{
  "intermediate_size": 640,
  "norm_place": "pre",
  "rope_theta": 10000.0,
  "rope_fraction": 1.0,
  "qk_norm": true,
  "init": "orth",
  "optimizer": "muon",
  "learning_rate": 0.00873,
  "lr_mult_up": 0.602,
  "max_grad_norm": 1.0,
  "decay_fraction": 0.557,
  "final_lr_fraction": 0.1,
  "doc_mask": true,
  "train_tokens": 111400000
}
MLP neurons of a small language model. Each row is named by its layer, matrix (gate and up: input weights) and neuron, and shows model dimensions 48-175. Each number is 128 + 32 x the weight over its row's rms, rounded and kept within 0 to 255. Numbers have three digits each. A neuron's up and down rows have the sign that makes its largest values positive.
After each neuron's rows, "fires after" lists the tokens most often just before its 100 highest values on Wikipedia text that the model never trained on; "fires on" lists the tokens most often at its 100 highest values on Wikipedia text that the model never trained on.

L3.gate278:130160090089141163180115151160110142119141105189140132110161170131145196116079129159110102134145155155126086125164135137165102139122136145057103110133124129100182128179132130062078053184136070130094163129092131128159100130133102158147104104115103131164120099112131084095084195093107160116140177123139082153106128082157084104055137110130162085142177141106162144125081148126192113120170
L3.up278:119148165095087090080172113060108099148112061203110036128178052116128146135156148133171180104098190141150188150099155115136132087149145123149156161131136148133152123156107164118158166127153138100072132096105142136169143131156097133178098070127125139156095175095106103099119105130146155118119146185169159158139091106154181131134147157108148168121134097137104119105135162108151118107138
fires after: "\n", " was"
fires on: "===", " appointed", "===S", "=="

L3.gate524:138120140144080132149071158139116083149099057118154063170149091138101113112162124104123130053092101140135115094108120138117122128086096096129075110134156137108082130126165135116072156082147096072187115102135119091107143122148115175131127099156148095173137147118126122111124114129129115144181098068213162048108069109085096137109061148184102184127108149090119108100076093150083130161076
L3.up524:105114125135050135117123109144162112137106147150174124150148137133194134150120146130113112146123178149105187146160126130119111135096087097108121137130109108082182137128187126107136183152166163142134080138096091176174138139132083131116171129123136103156149143134135168138152079135063158158142082124120105112057080142105120142154115125095091207066111120062137112063097174167097154162036
fires after: " |", "|", "\n", " the"
fires on: " ", " —", " stat", " syn", " Mot", "==See"

L3.gate533:117074136155174129155193220118162126076111116204099140103130141115135148115136144139130137163134157155100153146182136098111163095170134071110113125124115091132170087140104082157144142193182116063140125099168122156111153083100127158145090125125083082096127109111075166107084154139199146172178127155124133071104137104099139144096123142196101134160129094133126088153188135137193114153081
L3.up533:136069098083159166138133138111125065122109136153171139117139190097116105090121104137090134161122113130098097205167189084104152113171154170054074101081116065102136128156109115074125119175168160123150113081147158121144113095146137172126141094087146117193134135171126107076118132160153069167164120130103074103136088143087137200140116153106123094109150129170150119099189122134154081180126
fires after: "\n", "===", "|", "-"
fires on: "P", "R", " R", "G", "ount", "("

L3.gate591:165124089046174128152104073209125150098110136163114122163089169118149108106064124104132085129123113039209135101092124131185129168122105158102113127126116131125161157139089133118099145104106139083105122054120141137104100162144135188151120108188155104092104092174182191124078132159157120127135152164170093153158120078136166099110137104186126146218096071064094120121112130158113126091111
L3.up591:119078114091158144165174187124172183075152096209118157105151134047115122154075073167176114084116098084166108119168150131135117090137191138120090157142109155182119106117080131177137134100097086111098085143106214142132115184130124124106123149106128135154147145143152120115162133135130112097127129160136107159122121111163111164126136132126162171142110185104152108105096061148084184107120
fires after: "\n"
fires on: "\n"

L3.gate11:108097141138122162110165094138186182172186143110156126190125127125128135133193146106168104162111134116142176156151090060169106159093126116104127187093124139143116117091168109086106149128146130155130122142154080113134181155095098154145088105111187126096111135088137130113124137142123200134158120090200137144147145118077109102097112145133117117116203102097149173073115159103157149109089
L3.up11:089105141108113143157095153148146191162153132172156134165111155120170121087197146167152163140139173178175132140098085099131143145142189135124141127106117160072077139124127158095140166111173139101104101141121121130124162192135144162106122088110110150194130110146182140160099149044074152112157185137141140123086135134149053069116157127115124098170115160046158155118158133141136158077062
fires after: "\n"
fires on: "===", "==", "ilitary"

L3.gate537:152116129092160140139108114094075080254123126141055116154112156124136105164131161099096180100143123092141146102078117153105142137143141078082129168170130133093094149102150125144085155106149115120163118096117192095169120121147098100103129134113102129095109145122079164157133138225197130082138113131147182113110154099071129137131097116137084148201054076194128141143128082137073109076118
L3.up537:176185102131093114110095108172107116185153124076081113175124109059126138141154096052073185131097055152149099160132140160133151183113168157089139111079133138092072107136151186110113075074134119090177121167099088161116111131145118085060151089118124160118127143160105127119124081135120134114100104100048184127128154100137099144129156158161071104124102103124064160119154118124111209193162
fires after: " |", "\"", ")", ";"
fires on: " 0", ":", " |"

L3.gate216:111178160151112142086123130127181129108141141124096194114123059128163151121130151129138192133144092151136135155139104068117097139124136133108100125146124159055033085136125156131114097100198175165192123132118110181151110093162147153216057145147119093135148144114201183123101089133150092125117064125187162178119144137117147121118140185127096098148164178123128125106107068131063140148136
L3.up216:086167154136115145109129132143158094131113166132124176150123112168192165114116182133110139153197121149164119120128118110141051158199147132094083128157158163102065086180157117094100140126187133147128156082105122182115110111140139127186063102136125146184130106109210210105119102135171107122138089127249189153131087103119191090133140169144158147138131174180135137097095096134103150120150
fires after: " —;", ";", " 1;", " 4;", " 2;", "):"
fires on: " —;", " m", " 1;", " 3;", " 2;", " 4;"

L3.gate584:207104096055179131156120108129117152048127139175164111075132100115096178165119053149115182141125096092073084135151132127133091112135094101119109177084124141142167089099160165167221145112171158120133145097076176149132145060129147061064142146079165129107126103115099159134150134180124133169095140120119144109086117122166126076107205101161102105127118089179154133112146144122147142112151
L3.up584:207092080100151080138107124166123157039136109153161161090120117124105170125092107138128171082124071122078088107166141158127152108146088122147118109174092113168121090116147088182126163068151150160135131133091152147182148092094123092081155123118140179110154118158101120125151178124133153144140124157111153149070137160115113119142181140123087146136161086187122155119093152150115130069111
fires after: " =", ".", "|", " (197", "s."
fires on: "\n", " 2005"

L6.gate611:110069150163127129110067157122165134082136095150090119171169107118153188153135158164123148114110133135126147127070075135198122112162119115124115190110129097129143120093108152171104104066176120169159138131131137158104133078135133065065158193172126174128176107143165127092107127110128122083113098172129122136176158122179088146172189144079072100130122133135138127165123133137196125172167
L6.up611:177115103171039135131134105152123142136116131105193065101174136086110231131135175081162141096182130126090146145128127069121111079156114116101160071087099143127158110157113112125098151143131124132158157098133155145132160104080136085133106171123149092118141175151088197144173105134167096108157137124119144105105199091064179134066157178135175121131146149142087184112071109154131162104136
fires after: " |", "all", " ", "|", ")"
fires on: " |", " (200", " September", " January", " November"

L3.gate94:097118160175108139095123139143140120112137111092125101144138088121114132110107135058141125140096134174111115112151146138129163130128111118169116114125124149112073109090109125081127154081069159174155145104090082118130122130163203111104135167099111162148139072158114076152101132123146114186175091111157097146125148174087141129084114166076155076078151150107101118183117137125165091163160
L3.up94:129118159164205163077096126127145125104120156081109148167134152169142202134190135116130113181167164159120134132151125163102136112149099073108126101143177050105116085142160152123100125093155176039151121153110065085114105084114137111138089071120151172138109141113204125127116151118103074149098130114117099119096139104149181097110080086092127189110108131098087145134132110086125133125118
fires after: "\n", " career==", "==="
fires on: "\n", " was"

L6.gate435:110103089152160198156123129166100099124158115146098151151103126126157131155149131123143121134167092141135157120137129132061161087145079161122127131110131095134113100136088114092134161103101023083147213113149183101089166097168083140105171123084128102097141132107104190119112133203120145129096170143110130116114149118182099130045147095025113196158082116111131130087100028124139130090152
L6.up435:176117139131146175129145133115150151106182118070116104104147158192145105160143146198145096214116116089160176153064079108166138108112100183145138144130100170101134080155145160062135126200118134137141123116142076104150076112099115159196135062172113133089101132066081085099088105121095120117128089112145123095115164142108068152113106153116103108175162118109161106089136193085096096145154
fires after: "\n", ".", ")."
fires on: "\n"

L3.gate449:146177113150141084141142052087167148073133109150133074141150116146106113186120146147115119192158165120126110187099115063143132051117136219159127143160083108139086124107131158143177130132130105101113117103094129136108110077175132094112084090051128132163134140107076171077121124108127070082127107130082073096054150130118150159111188130103137111129142144143124149085119135123173131069124
L3.up449:126161127138105119117147034091167142067137093118091085129125100152102119122086135132123145165142201112117115182102122118084140070143162218140104110179129122074100083140131145112195142159122115124144134092074134140107072106154139096131101115082122168170117150149088149064128140100118122094143096159042096091071143120137138134134200158103088093094148122121141186104135167104174126088121
fires after: ".", "s.", "es."
fires on: "\n"

L6.gate331:128109132099085124149156100131162182147100127092055159132121113142120101071186124140137170190079158103144168140145148116146146177170079098107108103167124177134132130100153101148093137116125125136128179150114050121150152094165085157167116181094177092119120126137109124102090123184153121079140166120115105086061114098089082127129149120156039137159118111101118086131095151152089157120076
L6.up331:147166075102091138170080170135158181126140114085098168144187101151134113146147146164122114122117150144099135153151137115136169194160145098129131147134158131126213183133162125156051143142157094139065160126126090205137118101161172128123142092099175103156116115182099149165152114157146104096105176137174155131113154123108125102105127159161083133144148150140182080127096156196117099080127
fires after: "|", " |", "c"
fires on: " ", "qu", "u"

L3.gate424:138129073073139131160115109185119143109116181135086063113154082179184129151128128141189125118150125110156155130131128158116107139166112116138107129128183109173149112086129152174118135111156130033148196137077169096114142124152166091107121106034053093179169154172122130097171108137132072154168158154194139092152082088147108098105128151150099138148113105158112107131130138146115143122173
L3.up424:072058151180138146089122161145136180146162116183133162160127158099169121092171149122172115121092156116121159130120149121174196168166114084056126147133127116094148094078134137164044115125119175108082106096097130109126175135135113121149114169161163183133095099149131155126105120079151095093114177117088161115207120156153188065098133134143103224145131112099088129151132161151101161119147
fires after: " |", " (200", "−", " ("
fires on: "\n", "7)", "4)", "6)", "3)"

L3.gate34:132089113143137117073147114114089102108136103074164124098116127068182105146141093118088103146182115096110135177158117127143208140127145104048126122128180133102095081171098163088157129045087131116094151148132124113202162128141132097117151080135130090123157100138120166074165116159094156124105160131169064136189114156120084144040143090090127110118160203123066148149084125167094092173096
L3.up34:151107151158100107178080136115111084132124132096131153141131119072134093104184108128124127121126137083156102194116114179146147107106095067071137152136174197141100132105147107130138199089082152169069195071155152100208163097189108099160132119124144159088108098095165127171112081147072176154142160145161108142168124135105075110097102047105158154110107147107139158118155107125078132143115
fires after: "\n", "|"
fires on: "|", "-", " ", " support", ".3"

L3.gate145:086094133148125160069114179079180165177198167171165131142146134113085165116125086109095153188084116135083212159179130128122166157157114099117121171125123158103113159149072146125151100074084122118106070067141096157115103159107100101190158114152065120134110122169145147092134157138103185092126134123114089052168103199116128105103142120109134137109109130149145163136152110168127136068178
L3.up145:078109123090125155127090158079185150155154150159143118124108124076127182112100149159096134174094085134145209139167073130120141146163085136121105157129127156110135103163086174129148146077087134112069054102161109180109150141093061096170152168168073126132139141180139156110170141108138200150151127142136115095153127186186133112153161146085158126112121130129132155130179129160156195095151
fires after: " |", " 0"
fires on: "6", " 8", " 9", " 76", "66", " 79"

L3.gate348:132180147125121137176108153142121105167111159107146132198094182118120142143179099148157084161146123150176114110147123119125128091149075099139160046139160137159150147123134150096125108134080080083169147125156142108146185224085097178170139162173145106163121059114100115128105160134130147128114090077104130107178126110092169094125111160179140135088177141141076178156206125108143181075099
L3.up348:067153120144105097154118163174138156154147104097140097167111151118156162117145122122161079168229135141203122115159133082144118091133167131158133061123150115116142089131148134096089132110137099089129146120143139172191189179152100154114153125158152177183162102122127120145152104128105189118114142090063100110106096150117161109110131109165118104157172146152082186178159116046108179084110
fires after: "\n", ")"
fires on: "\n", " is", " was"

L6.gate155:176175122107095146162135113150185121153127185068150092150105103144169115140172120109112143095097149170140134153155103136122124189120105131180103142128098168135155105116129184132147081103098092133124155084107116101114093056145132085150132130096159077147156159148099089143102139138194111139126173099135130096164112193062131141087198192101133166045065131116100152127109080174116128109161
L6.up155:113138169164105131174168117075137120133099123095109086145097105122135107098100144096130165092156217201195083094133124135063105077162128187127095107078125123129101139182111148135100116166133065114105128120096090164158148174141184135121126105173175150130107090045130097127069167106076104145080107129144122106148163073094159169102110101097119145124133177129128151144105121131104155211131
fires after: "p", "at", " a", " qu"
fires on: ",", " more", " very", "ively", " less", "–7"

L6.gate407:101089105208144088087124108159137110122126127062150124154148092120152066164120183109129061129132136136131135110181148149121140154054167163141068117118126147096126145138081134149118096103119100133150165142088150163135154169102187071161133121166157096098161144206112163152130130158126093109169118126143141134098067107090116151135147103117170163163118133108159124169129120136128075088107
L6.up407:135121114074107145131098170116161154083181088148134106141183128134153142112081106227140131110115128119186142116218129093132103155100135083162112121039200148078076105091151124109103194120119111166136136065152156103134117135116092097083105134115127140148107134133088141133068151138080152124124144136133133103103101126178152151154097104117119170132168094144128165115136170191166139127106
fires after: " T", " L", " P", " N", " p", " Ag"
fires on: "am", "ric", "amp", "ob", "on", "ant"

L3.gate390:181137082184106127151111145159101107180109108107079136132107112147190103149148098095142138121110076123106150067128110181129157095053082155121125111136138157181128125150118163063104122204097048125174189067133137140087128119143181068154094174137097125149113106117090127101088140113154084140130171109144176129114102162077080139118144210122104158164153163106070085129166135098107132152129
L3.up390:156099118198191091162141124054129113193160077092081094112119102104129112149115141098139082162099117143109128110195107154146128145048065115115130170184146092156146194116106056100075135138156101150124121145128147119128141075109174120111176111096145141129152111049116111166104119135131137170085140113109207152079126138112112174084075149147102171181143118100127098076099134102135165125122
fires after: "\n", "\n "
fires on: "\n", "-", " -", "On", " As"

L6.gate244:112145102130130127182133133065105116187180149129148166096135110189159117099147110178093057086133096123090167097124191190130110160110101108127099090104149142090069097122166140107113072083098129142134130121128112143142103136184095073124069122130133133107029136143056142126144172113187060158135091082181125132102131078145100177063117137172177113100177114137144098176130139118082074112106
L6.up244:160154103142139137155092192096118119199128147173194092134166138161153132172118086108122119081116140088145120054126095073137132181130088143121165120152103112090096143114098111160159102109084177163146110083142125129097183129146106117096101158144162179081071057178096113106114065094152145139116082107148114081105118136082075156112151123145091161112135153175115108137135108132153170130090
fires after: " |", " 7", " 18", " 8", " 6", " –"
fires on: ":", " 3:", "–19", " 2:", " 4:", "–"

L3.gate407:119091146120138126159112109176139130141204121155136147086138124170182133149198118132154086136156155153139127149151148083119127120139100150133154110083093138123080152124158127143109193134107104093091103076158167164057173117133149147138115124104124061137124106130150124098156144230139123097136096100103137124213163111114071111124119075106151102124101095132099157156121081100093130110112
L3.up407:113102135137075159172158128148180113171158127134163117142151090199073166166140147103108121157189144170154089140086185118092152109143063151157173099109163094117134174106178091136131140126156127113091130106171130146081151160121124119140145105143137124149108106102134099136153132159186171126132080094105153118186142110124140107118092068157189138099112138124144168134171062057106188062101
fires after: " |", ")", "."
fires on: "\n"

L6.gate45:178150157148146115093135157140177107123074163078138098102137139092085106120064129146076082170066133110107111125096159074072137133124159129145192055140136114144142099186180121138152116120170191097154125131091177234120115136113154180152127155150115146125194170112126150143142111133125134158131089134171142097136158139122140124163076159170134135079118126137169067078164127161181103117113
L6.up45:111129077155125093135112162087162107085134098090114159126149121130089160103139132132164079133085044166156053108149133183182146125050157143210109146135127112147190130099130129101120086152089123148154143122137117166163112108086144150136150157155124171094152136165108125031115171116111108126145121090165134156089118149119161123148134138090108115148059118150135159126165135142095066126117
fires after: "-", " F", " h", " f", " G", " E"
fires on: "y", "am", "sc", "us", "le", "is"

L3.gate290:149140100121136149141144125104141193130119155147157154160187112113127133176143155118103116124124141080100132135146174130142187145103134121133127067144200134108091127153114168153109159156101119169151107068092172088042129094099089127154080215069134151177141132145141112095142112114153149189153041121099116106146187154148097163138125145134152091112155143174112193123179118151204121107148
L3.up290:133154168132153109101035069089113204134104106194151114171154141150155193148137117151135169152140032050162141145105152149144113102088104144132124163191089141091070100088135105165113102137087182157138089148126135196133113134149130060088116128145108157136122132154106122128158204097052109106160134122071152128192169177142167141099121132114124093090127135108119116130174124155100160109202
fires after: "+", " −", " +", "\n", "7"
fires on: "0", "1", "2", "9", "3", "4"

L3.gate463:146108122035102143132126085179126142119173172066132149136134087068144074132172082087074159153108124025117125168165136099185158153117148137179144096154105169135109088161137083063090134124153158134084132083144121085134121144114148156116151167121125109128120149137164177186113070096148081129166096102133116116103105131134108184111099134156140120196141168144117172119156123137115157144195
L3.up463:129088088053146141083119073159100125150140158095092139156184112082171108113186131142060157186104128062101139144146137121181175077111145163181086081127114145126138102119136104082123070135196111147105155091098147137117131160102096110139087185124098135104145097164128151249080103117158115152094123124145104158138109154160090126131100067132136161142137134157147163117172126134136100081192
fires after: " (19", " (18", "–19", "19", " 17", " 18"
fires on: "3", "9", "4", "8", "6", "2"

L6.gate509:098105150116123111158100140149128194171165103193134144117109136159143065060151147122142189113145128140081129072110132136140126163175151152154094064136120114189083094136147167116081113156109077170133150138069122143187135132101083144170145155124153138147164156160131140176125159094110140108062101112152165084124143083073129097104110112130119156130073127103160116122113154185182219080102
L6.up509:101167164133081091129154121052072186117131144143090184144095094138095066103136157088116116159147120114134162116104109125168113186159135087109100111068104192167131146103151140167129127085172190107151116137115103127170112166100136177120122147094124071116134115190104165157160110149135115112102124197137198069062164093122124137105149156142145128089111126079135147129141114144142147059072
fires after: " |", " 3", " —;"
fires on: " —", " ", " 10", " 9", " At", "–1"

L3.gate213:132094149100141164118131146093134096097121152080139064109120098133112160155130155153100194151141145122083165160131120137149095148100105095148104155125213148150114140109169128133152088144161168151126140103096075067117139149152155149112125093110127130202084135147078170097154162140128093182087105148123069113121130122129133155125134095080175108147097132089106098118059178169034146174140
L3.up213:130135124151116174122116138050073139203134103132131110114094128137110121142100192102200133183113197105119194163090143175135127140129099108163102168120179126075106100069118062170100171161106166111126140146100119142174064157146141152128115158151080165106110135126105147096122186143139164085116129150120134141078110106105113091146182153133131141066145109080096197212101114154110096121155
fires after: " =", " S", ".", " Women's", " CA"
fires on: "\n", "WE", " singles", "AR"